From a checkpoint of a small transformer trained on Wikipedia.
Size: 4 heads of 64, vocabulary 2048.
Architecture: LayerNorm before each block, learned positions, no biases in attention or MLP, tied embeddings.
Training: 474M tokens, 7238 steps.
MLP neurons of a small language model. Each row is named by its layer, matrix (gate and up: input weights) and neuron, and shows model dimensions 0-255. Each number is 500 + 25 x the weight over its row's rms, rounded and kept within 0 to 999. Numbers have three digits each. A neuron's up and down rows have the sign that makes its largest values positive.
After each neuron's rows, "fires on" lists the tokens most often at its 100 highest values on Wikipedia text that the model never trained on; "fires in" lists the words (lower case) most often at its 100 highest values on Wikipedia text that the model never trained on.

L2.gate522:497539534543515492440468534498500529461470493487487527491485519503509497500506501525532522506463495509499495489504468520454463462529472507526504504522517498475511518451502501498502525511472476512510458502542466519532489485509451489538495527470494510503476504544509424486478552524532521511475525464485512478511489508509516465485532545507465506484520479501457493561496508487442521490513470498496502531501528487510493455545459479536445528468541512505508522510469534463498465495496449504530492494520481491518537485490511485496523465553481522511521523501506516492514491486530494504490462510468497528517500489515508474512510512532504490530471491529508503516475452530518467491522481460497528533458524436493506506533470485534493492479528513530507471447512557470494469509492502
L2.up522:465528550482493463480495511534513516535450513477463524492524514489502498474477524520499534456532485481502484492518467495481524490547473516495528470445510531508472523465525486518503515531485478499496444507477494503494483527494472499482474499480502479527530484486496490515474532499476534543486556474518520516536479555503507478487489447506522534482492483495423542523479526488499538528535513522480515519468494486530439493555520484482491499470454481540481547537489550493494478510511480502535492513487544493499512509481510459469519486529436516534521505500503519503450489530479488496496513522510516542505551499498519470494495508516499472519470521502505520464455483513514470496516503473469535520550563482507486491483496501476481465496499476480508511467506478524514493513466499
fires on: "ttle", " station", " village", " count", " kill"
fires in: "station", "battle", "little", "village", "villages", "killed"

L7.gate574:497498467486477472541524498487480506540484512525523472522491471492494528520555486526489497461539467528528464504498500487511506493529521490504494484509475513515464497538519526482506554497502491435507514509524522506507500459511462497518437504554487540517514526518492451504479508501472480493504492453483526506488487502507498516508525528492513497524475494479486514543513492419509560463568524480499519468486511475524437477488446528458527494490508493518534504489486492494503501498462483431516500483527466507500511499498476499532471526536535492487506519495467499484506471497494511483522504500508491494464534472498511499520507548462489544539516469521450494520496493539493517483509494477506536459474529534494518492511531525469432502496540525483551466545495508509509499511516491
L7.up574:517484475487452496537485455544529505507507531479498495460508508484446522460520540543500492474508495482506497513511528483497482489486502477494517490497481470554496484490504529461522482487526507499483483540524493487506478512520521506506517512539493530493566484493473538533510481496508529488464529501479541494537485546484480510460528483517473487549485527474501509449496486438485511464518543528449527509528516516458476516492516505450482516513537519512512521463502525489493552491490484502497476499460539495506513523502504445499527491506506495525488475512522494452554498560511543515451469452515525506503509456505487458487521476502475499504486488496479452517529449496482511520485537473492492473474455485496489525491527492464473513460490504470512510544518528513520543489532512
fires on: " in", " of", " on", "al", "ary", "ar"
fires in: "in", "of", "on", "professional"

L11.gate263:533499486525475546482463461472470544497531472484506472539487456515525524519503495475500481481493457446536510498512517469522531476493480482489542489517478530470483548519533478508472532500494515530488523515472533515538495459508527499502511497463483454484507514505494540507492483461536475515520500546494498496510494528516486529533483467504491488507474547498518470464518512476516522507494501479460483561543476486502495483484520528497483515456496525489472454478518513474491516548542493468522487487473496483529492543528532434504523524504514510474509461518455491536530506500579492531477514523472552531484503468537476494450514497526506508522482477477495458481481506476515490507475470464505481512524528524499521518503474530503473488491517536549475499518490511481482498470502531
L11.up263:485500531458500497469475529555462532516483473477491531523445467558501503494513548505511510505529497497481492479515499512516529484508515493485522476523495516480514481486509458540512542525485497515480500527487536501490517473478515515531474503497494466467486528478492495526516468502517465469482486519487456550493507474527498481532517502509487469511492530483508513495497542455430490512522525477491494554518474514461480532523519536459486483465512527515503460491525516509502470483558506482499522460489538441497516549480498505499476466462499479450499554503487508477514521535499544478477524469494518513467487453541522460475446492534513502494509484511494449529506462513487504506508486512517550496509562538527508473533499518481501509488502502493520546460503494497505537469502487
fires on: " in", " on", " the"
fires in: "in", "on", "the"

L9.gate592:495493479473487465511530500516515528472467482528498506517512499474521500519487457497484491482514468544502527506493508446493526478554472460442477527496514467502485487520533525468491516525495468522517479478496486557480519525485498538462487518468485512475542494506484489486454511497500535483486519488510539493541483523490494543545488526490518515480470477486514476491531490467527494486475487534508504517526475472501479494512492504508496487469510446467470432459515482519531470509514467445538543475497461511505539514538483515494491442505515497536495470507498480564540470510490501473489524501514462521476529519489516517492487501515513453488509504539508541544485466541523504472542522492477500462475493498453502483491539492504482530543510464508519530543546486491485538524520490
L9.up592:527499487500519486521478465518541476556491500511524456532503480506506535495463507468487480441493493479504494494505519531494516508538503526489458535505500556512487483497488478487518483475479467517504515504525484488517463476458517458515564493542499484515495522506476515525471525464537495477497494501514478515468510493493499514505495480473445505497520501512493572481446477550493512506505481534490498533510529541488549478499509518487476511508501498495496536509512528512498504516461444490500485534513460520488483476497520525454518488469469498546493541540409549522497516528515504518496494495504533499505458505509528437456485509560452478510521517492501519526491493477522523473494518459502474517499508546432506514487490465490517502506479519516491493496505497521478489503447511
fires on: " in", " of"
fires in: "of", "in"

L2.gate607:509507501466496475458511483478507432516511537506507502469518503464539487518518488506506469532478548518490455477491469467538518501505492515462468519499532489455576521520492501482519511534526507466483501509467459505534478493472503476497477489532470491527494465492493537469515501475534509510476499467562475528478512498471516535485479486505535527528507535506512501507507489504515478487548480513494497497505462477523457478501535484502512487532507468528528508519465475522482473526485521493457489559545518522502497549520498477495518521503535511484504526516505510478514494538501534522514525550476460476466456492440461482576537515506500476487491547527467524455512465504518517470511488517475468444495474491504480501528496483461476520518518501531518474493482486501491495499526494
L2.up607:523502521458510494477487506517501462501504551534524469523499503451502488547488498503527492521475564468503466541468500503479505476498484475469473488495539534481520473515523494443472539540517491502519514516534480482487509507506520509491500503511505507519469480503494538489471469495480520493512517494571461518475537475447521500543529478493488534496461502486472541461512512484482481546535487477523497489519468486501501467465513481451504475490477481493514513482473474461519484510517512514519519570448523504522501479493470514487471498499539490508519485472524498483574482487525533522511502536519477501555503506526499524500501508507510502537535538521508469466486526516515467508484490481490485433457462526522477465472497478443492512525530545515525505470508500493505495472488466
fires on: " released", "present", " announced", " published", "elected", " release"
fires in: "released", "announced", "published", "elected", "release", "present"

L12.gate422:509509548536493474459527500523519492496530536511462480538457479461477526503449482503494482486484515494517530501484522506490495501501483480500505502512490509548501564552537499463501506523499533514494480515467474544492557488523529513554507485517480491492474510492491506520523502482528444497486506543519498474527539491485486524543513471488513472535451523515523515489480502470509529483487478483512473536506474495507493474510516489497488495488550516502481484501526496515477489517509539513535496423519484509482546521517549528471518534520483458486495481473448475486522489476555487522460483512477508494473519476527485502478496469527525497493469441487464496471469510499494528552517466466477500469480506542506507512491571484488493430515499519527490489509487482463494483525476489
L12.up422:473487489493490543483468471534482501530503475507507510522461521508519506495424504505542441491489483479477503509490554492506547507515542516462490509514511543493497521464551548498493527498514469491510522474478505495488528540520482491511522519518538455457503554514478520497461471473590471514527486514508463472479491512480476522516526499534499502479492514484491512483487544526527518507506522511483484529478527541476513501506478496480520506453503494516481464532512548485499445544490475482510498436508486475528526503476549553520495501490470490494504515521486515525524467467471463506483511496494520508533479474559480468524486501507494496521472464496480516529482497533493518486470438472527505487477495516491459512481496503514490507510480477515478540470482480484525542525513489
fires on: " in", " In"
fires in: "in"

L12.gate673:475488488537474465480516511496530490498507529510521493502494476487524522508500474498494536540470492519490487488459490526560546459464541439484504529527454491475501467530521474489518479482465479508500524515521516492474497500540524493529472516490531487492492505511451530490485480524563503504492530504479538482501511523474443514524518466479505498494434517489514547511469534487461545543527500502496480506450481496475468487523566508493498498497510453454507531477488518461488514499564492484523488503508426506536514502506519516527487510510471457505492504521458495458487489542546479485513522495524508498439484515501491493501495502518467497512506474513494473504505530505526529546520494502507525517494471502486505524439566522470499467492518498544497482507485484504489510492502469
L12.up673:512451506467534490530498514529469526491485466499453482566479484513510448474440486503476508531486530511463482527513528535480508525524500495489472435492521511526508538514508461479531497468543496553452487516445506509496485488454526527465536516456467506481491518499449543504517513475518490504507522484503492505491477541495505522523525518466503519497512503521522526522475491502484558491517499505502483544508472480472528485431515517516508486463497452509457472514481511519477523559509499515497488518495474497493521499495507557458524489537503525518493510522464514495476484515515523517474519472489517491480479476480469488504469485472506496518519500493460457547514487522495471514493490498469512472515486531497466521502548457519477513533502494507519569488528486495500511498543518
fires on: " in"
fires in: "in"

L2.gate624:489541512523439485518519498515506497518467539512476513491470484508511499491539466524528488510503498459465466481470508495521490552537484472500492500503493518490546462478471473512482532492520481478494502488501513487557478494529511488517467529501489521483517513500511519501468479469495512486491531500524487512468495509463506521473516527490523520508476520498464507496488511495531491524477431548503498496506543487487490444529448525489487469509511514516506489556480473483492483512500519508515531513490484463525497521503500504502497520533522476502495486526495546494456432539522541494465521513506488486577486499494531455546523533447513478532472470499489498466506523505493502451541474491448465469486496538527506451492457509459492559503532497464491476535530481467508523509519538
L2.up624:493508499476480520486501527511503447527511483518515548494524471479541477497516481474494501532510507479502491509533470521557474503517487523498478507483474501494516522505519498455526477510548464511449465502445519478468474538518497504476482539544494492462524543483486533510492519465489452462503491463517502526506505489513523472469470470446487518541470515524520520468508466485523455501494478554527502497530514479546469492546499516523486503499489494512447537515541463491459468547459499483531503527492498526467460476529481449512488492484498497489482518521464559511514482553528492503521545504493515500538482496488512518517519546487494508465492470521536527452494477478511507458492457454505488480495478500525484490528496492500468516551516521488498493491493466519514540504506491
fires on: "duc", " It", " released", " published"
fires in: "released", "it", "published", "produced", "products", "novel"

L10.gate110:474454549510515514544509506488521518524486532482525516519466475525547487472495506484492506467569454488478483512508493511548512473488486514522523518518502496504547508482512485477489465516516514486499491483510469473436464473496495532505497477481495489505543563474495489499515501516480496471488531491477515483510520488478500521492538499496478488488516523530525455505497515446466483478525515518460511462483489497525498477488474500473487513508490535501519476522498478485508468493517496460486475486477528513471487467525475522548495477562517450481504471512449534514499480552491511543500487532541520515483544491514474466502539503508498524469498510480426470524498514536512508495482448484523545461462468547481522510494525505512506489516515566504512483524466455535504524520515532
L10.up110:485498495502490526526480457508517477523537512544494492528511512469478473491505484494484497489524506502459509534471499540490498485553533544475462539535486469505490540476468519504476491527496464502476476495486548485506506476515529496470521508465511517482525501546544499503496494511513470511548527464503511462470531517513514536485462456468468483517507508500496521538489530492492463528467521462516487513492490566523477498520557500481526488492532498528454538469538511499475496468488489468487499509471532504520482506515499510474499491482494464479470496453474527465506505490534485449481474487521470486458505474516523452458486506485467460494508530465557500450537537541534445464504532489484524480504511504490482495482504518541473555493503499506506480500506543507482540492515516
fires on: " at", " in", "d", "s"
fires in: "at", "in", "on", "attended"

L2.gate55:523498483509486515462500521486526516506501486470496559535503486483442491543475463541515534477504530526504521465501484509450527511517545514517538527540511493504474483508489500515487477496502480479508529483519493480543513541509498512494462509472536458466478474488482497496515509485535508516504450557510479498500518538470455502522543487460461486462468530519484504568483465488483477485484458515532524539495515548477467482467538512490489516508550496496492490451476525483496489510489467519517461530527540439546545492485488526536471494510537469519475479521471488499504511493456492492548501495517479447522493451496528518506515498497479506509529502496512511456535468509476536536517489487511486525495480496536503485478523496484519509493473479468505485514494521527515452502518473
L2.up55:466455530451515495509508479499470500527518498496541498533536479478541505455505476500515497423534523484483488498492515483566509498525494470487524496461468520488459509471535473552479445525498520502468510518471504472486529503458495523549481523449488489526501484487512500498556515507536493496488461509525536555518522482508511508525478529561524505471484509529483518521543523510511473509478522500510481520538472519474531501481481521491500491495440470499468504514489482495557518488464486544483472472513483481494498467505556495473504511495505443469494500496502518511510538523481505495523530485515495526499527522508472507502530441520453462426515510503496497532527465516496493497489515497489506485495488521506516499480474507499510477525487498543502530465508503498499553477456499
fires on: " law", " same", " such", " States", " video"
fires in: "same", "such", "states", "law", "video"

L12.gate285:461502501496489487490486474516493511470432495510484490540522451512497507519533518519506508510522499471490460504458512473553496489516503471510469525518492533528473497489523523480555486477483498511459492473505472522480481485509527503464505492497479522504514501531483547517498446472521422524485494504506539490544525498506479544515469465484537482489523441540522533464497509541530474555525530454521488516512470467472509532482515462470479488496509492514497482500525452520517494493525503493490452507480482510530490537532534525515554457479470506483490463463472501492491550517532516523480499478505511535530513489479499512540487476486506451539507505474513526525512484460534465491522482493475556483487490532490489505466530482470519463518518501516507534502470511503525523492523522
L12.up285:500502469491525513493494501517537524458468542478539492463487498492498507520471472463465466456493550497484488516503532484471500462496470491516518493490520503528489569504545475500543509495452516507533492513515505508496496481508485493518430523508498491508505555517493489498449533456476481505479497496530513469474470527532483520520482487510488505510540514514546504516448508483507438516481540542464482543528474483452496514481515494547496494533545521488505493496499466466499515463457485498475488463461515475492520503465493535497518505526523499494473504475514509451515509506516483501503513490535518541447497557502496498508534466494466490496527481473501493494493487518494506532472531483474542492497496542490505514520501479490505523465494524481510529497497582475477533438536503
fires on: " of", " in", "n", "er"
fires in: "of", "in", "northern"